Weights of a small transformer language model.
Training: a variant of Adam for these matrices, 828M tokens, 6320 steps.
MLP neurons of a small language model. Each row is named by its layer, matrix (gate and up: input weights) and neuron, and shows model dimensions 96-223. Each number is 500 + 50 x the weight over its row's rms, rounded and kept within 0 to 999. Numbers have three digits each. A neuron's up and down rows have the sign that makes its largest values positive.
After each neuron's rows, "fires after" lists the tokens most often just before its 100 highest values on Wikipedia text that the model never trained on.

L4.gate559:415456513538590455429509485534481540479481597417496528501553514496556550641458539535487511488525474499496465598500505518456449514559434421427511524465522527516474415574465513544535561489543479548375475537573450428504523560450520470547528446533505537471523425522477470519497487523482523481476454497464532501583462519493497470478479617525508363492513470515464529444591483489435369541536
L4.up559:561540428467515498470481522430469454590464478386503571476595477459526445525543562512521406507399543497476488552519453446525492421512525549442453476468426432511512489580577482454547558507477586531533451479427362490517524493626496465427513481533421624539472531525535437621503482540451487477496437456463544478511404579566471499476493515397479535529434578563448482590564463514533511565489
fires after: " m", " ", " do", "m", " M", "e"

L4.gate734:475410468452500457463439605498479538475497390494550552492456554498560517425498499492421526623601487563536517448490521523544548485417501451606504460532403517538455437561473537505554541531450441465464467447516574541512550456487528488453555610495453399454529506488435563500501529486523545361453481586485564429446488471468459570443401509538560552505574527376509451598439519422521522565389
L4.up734:510510432563507513478540517613467478461413445483439492557604602538564490596490549463426460432516438517478406574466608586505531525485552503529504488471426372480529479452449505602527507513443526502574515555522444454441410496531471438460536479490555492518529424442505558533387416498576548497540525431515547465575562572450568481551537573459533485486453441479531511461515488546537555487497
fires after: "h", "aw", "ill", "m", "ag", "oy"

L4.gate707:482490414442509515525648512561552513438493610521340457515513589420574502436479519504470454497519614479480469496496427539475452549517566542452473536547515491528541534494516505398495510488491412512414453464476392451498566487514509479456521494508487443536518478366447492524523530448498491402511530466553513498499547464551456480527434511503478459472499512582441521452514457466480524461497
L4.up707:463557496524437389458531532483519539526520563493459467547546466478509519431466542519483432466459457509557530419532488394506572522607465571464508528507517429497485386505482566550513528515442453532497494505531538530452501452420549456468550484478460552497446478456553435479584520535527515471489489528453536524436465406409540521493528554451399600515380424526514484594454567504546523475428
fires after: "m", "em", " comm", "ag", " m", "it"

L4.gate310:519537503530461646505537527544506406500501552436576450601518606533477460523448455472534569554569588550487502438539522567529475553538462488486516548368544455326474488453395418479464462459530471522497494500475459394576543526489411533546506488438514485518517491596512459532503429440527428568514457422496600521545503523446472527553457560580546441542553571478527527526535473452384472472562
L4.up310:568511567488517464489511519574562436470476547460474571443450494459432511579479529522410533534500480460431472448511542450544546585483492484504436468524568462581450552568480494502441541549527475490494478459474425513505665548467507399497547522493455450477527456464537540548536449507562500424452462423467544579530551515545534478599572429453493591544524458508530481512549480560514473505506
fires after: " l", " bro", " c", " br", " L", " r"

L4.gate332:440397507562471462492458506594435524382432558451507470505509549570496515505529475470462454574460426462373497490517512482464501458420472465434465526444472557534448496503515491546480449510538515521512628502513525502534519564465575472557515534507506448483516458442494559477513530505466504522476538434573590478487513517500566485525495524555475603557591521569468518538518478501453512498636
L4.up332:534564457508537562400516540393416525462526566485458537573493494492542546577484487548500356452429503511549498454552526502546503570531463552526474501495364463495491505522509531486575419596430549493558576543415498526442495393613522535502391514537415439429502542523425537435459489507455440419504476525500444540540442458473546495453589519433510450541565466480451500547447446526450527580445
fires after: "e", " Le", "re", " r", "l", "it"

L4.gate186:519553469537524499509586407507486455433434535494437454514568552490507518493407486533447528460388549480502476566596479532585502485467528521665516517510522457492452578447480484412387499510437551430511486516531523491586521558504555563526550517486544429496485488510528503566439573436535596492511499575479451498456563482433528479538509474473488465556486560580502492559454518478454475476453
L4.up186:475378529458503417482459571494462532491557508522554512509470534476531551570450478479443548587433528452487476424483547415539483569430426493571490500478535498468485492393506384472459575456545434452520537545460520535485459494516469428374457504510590630552488445469550526469544428564523582567407552486439540393525562494521596468478520500496477562437542497478519581544438546498515483460508
fires after: " Mal", "al", " L", " polit", " l", "ot"

L4.gate353:532524514543554414509497543466530504532522526453485476602473497523466531583517483465506458487483543543536434496475589552565536541460461454444383478410560423511553444593499572544403499473449467551441541418484585537449524607582587373549444518474511429538536451587451515546504609521510509451506495525487605525568558524423559439563506459537458458388523450499438458472537482515477450426600
L4.up353:415453557509472490442543585492563473485532535454450434427544443506511504458395480471521421487497477473502629530595332537424524510489572497486537434525489449568517490610489498392485437558473578569472513491479519484465534563578518463556507476503425453387565571447416447476493411512425494507508564535479484455455518518523525501467469476467589516483510468497525450418503455526533604507519
fires after: " r", " R", "r", "re", "/", "qu"

L4.gate799:469499522438506478548477469463469540537537466501514562516523452475538497489501458480521458496450563476399512584578450491561499505481545491476469519443458406446441403439501598512586574498476450529567500627537509519552443468539464480430502489543506541460473503349601445584485525490428497508518532462408538524534476425549499453455482533493456496401563407530465496533497392591470491476574
L4.up799:476562451559458535490481556538502569547497522554476508487547553553607553479478484540475458510522465525494502438499464504596489521463518513564419494517582446504451497609499557479492512506539535512580536545540542442485424492614487465494476539511514475471507527501537460583449524437515455457428453485576519447497488482584585487518511536406512483451569545490541591462493450546425477404553
fires after: "ro", "a", "o", "r", " Par"

L4.gate502:506514470514445475524379442510494496461566580441453361537513520412560495517473514534458515441478560442445505518411498625487458427455444482504503394538461515439516507590457515498511503547516420458495517505539409477524498571481532437511497428497412445451507501506550479553519589425469508505449448494526517543610516519612432546602535604485466630521467444459472449505612474522446468502601
L4.up502:461503569558483483531457519475506550466557475495516502583535467544517484484497565534511447499496511482499465504435422484470536457541570480517422532411467525533421451496490480488508588493524437552435469476460478462460583471438471405452454581421459501469432501488629515374481453512488436485515484516508556458544534544534458441504577516456487429580515543511482413449486503506533503493471
fires after: " M", " m", "m", " f", " com"

L4.gate40:463427530538506444577506356481491536409487514469514433452553520575520609513510536548488555510538533429464515478600427425442481564394425502523489454447593446538520430476515484458430461532497460476454479572573528516606556495573497483434519483439511436490551424443501507497533503509442531468483425458460541532557518453498465484430507403528470534493557488523481420491565496542563417533575
L4.up40:402471556490481461364502567438485473461504399541499462611510539510485477585589563412473497564435499502500492509474489477485551469498361451427559398542534524510478573466506560457538408444394514516427464471503520490534434511493504524551431497467528530537474491611562569476515457553512527494330443445518537527487457625533388468588540518515496515488553518487474500545386511534508463491558
fires after: " K", " T", " Y", "1", " D", " Ar"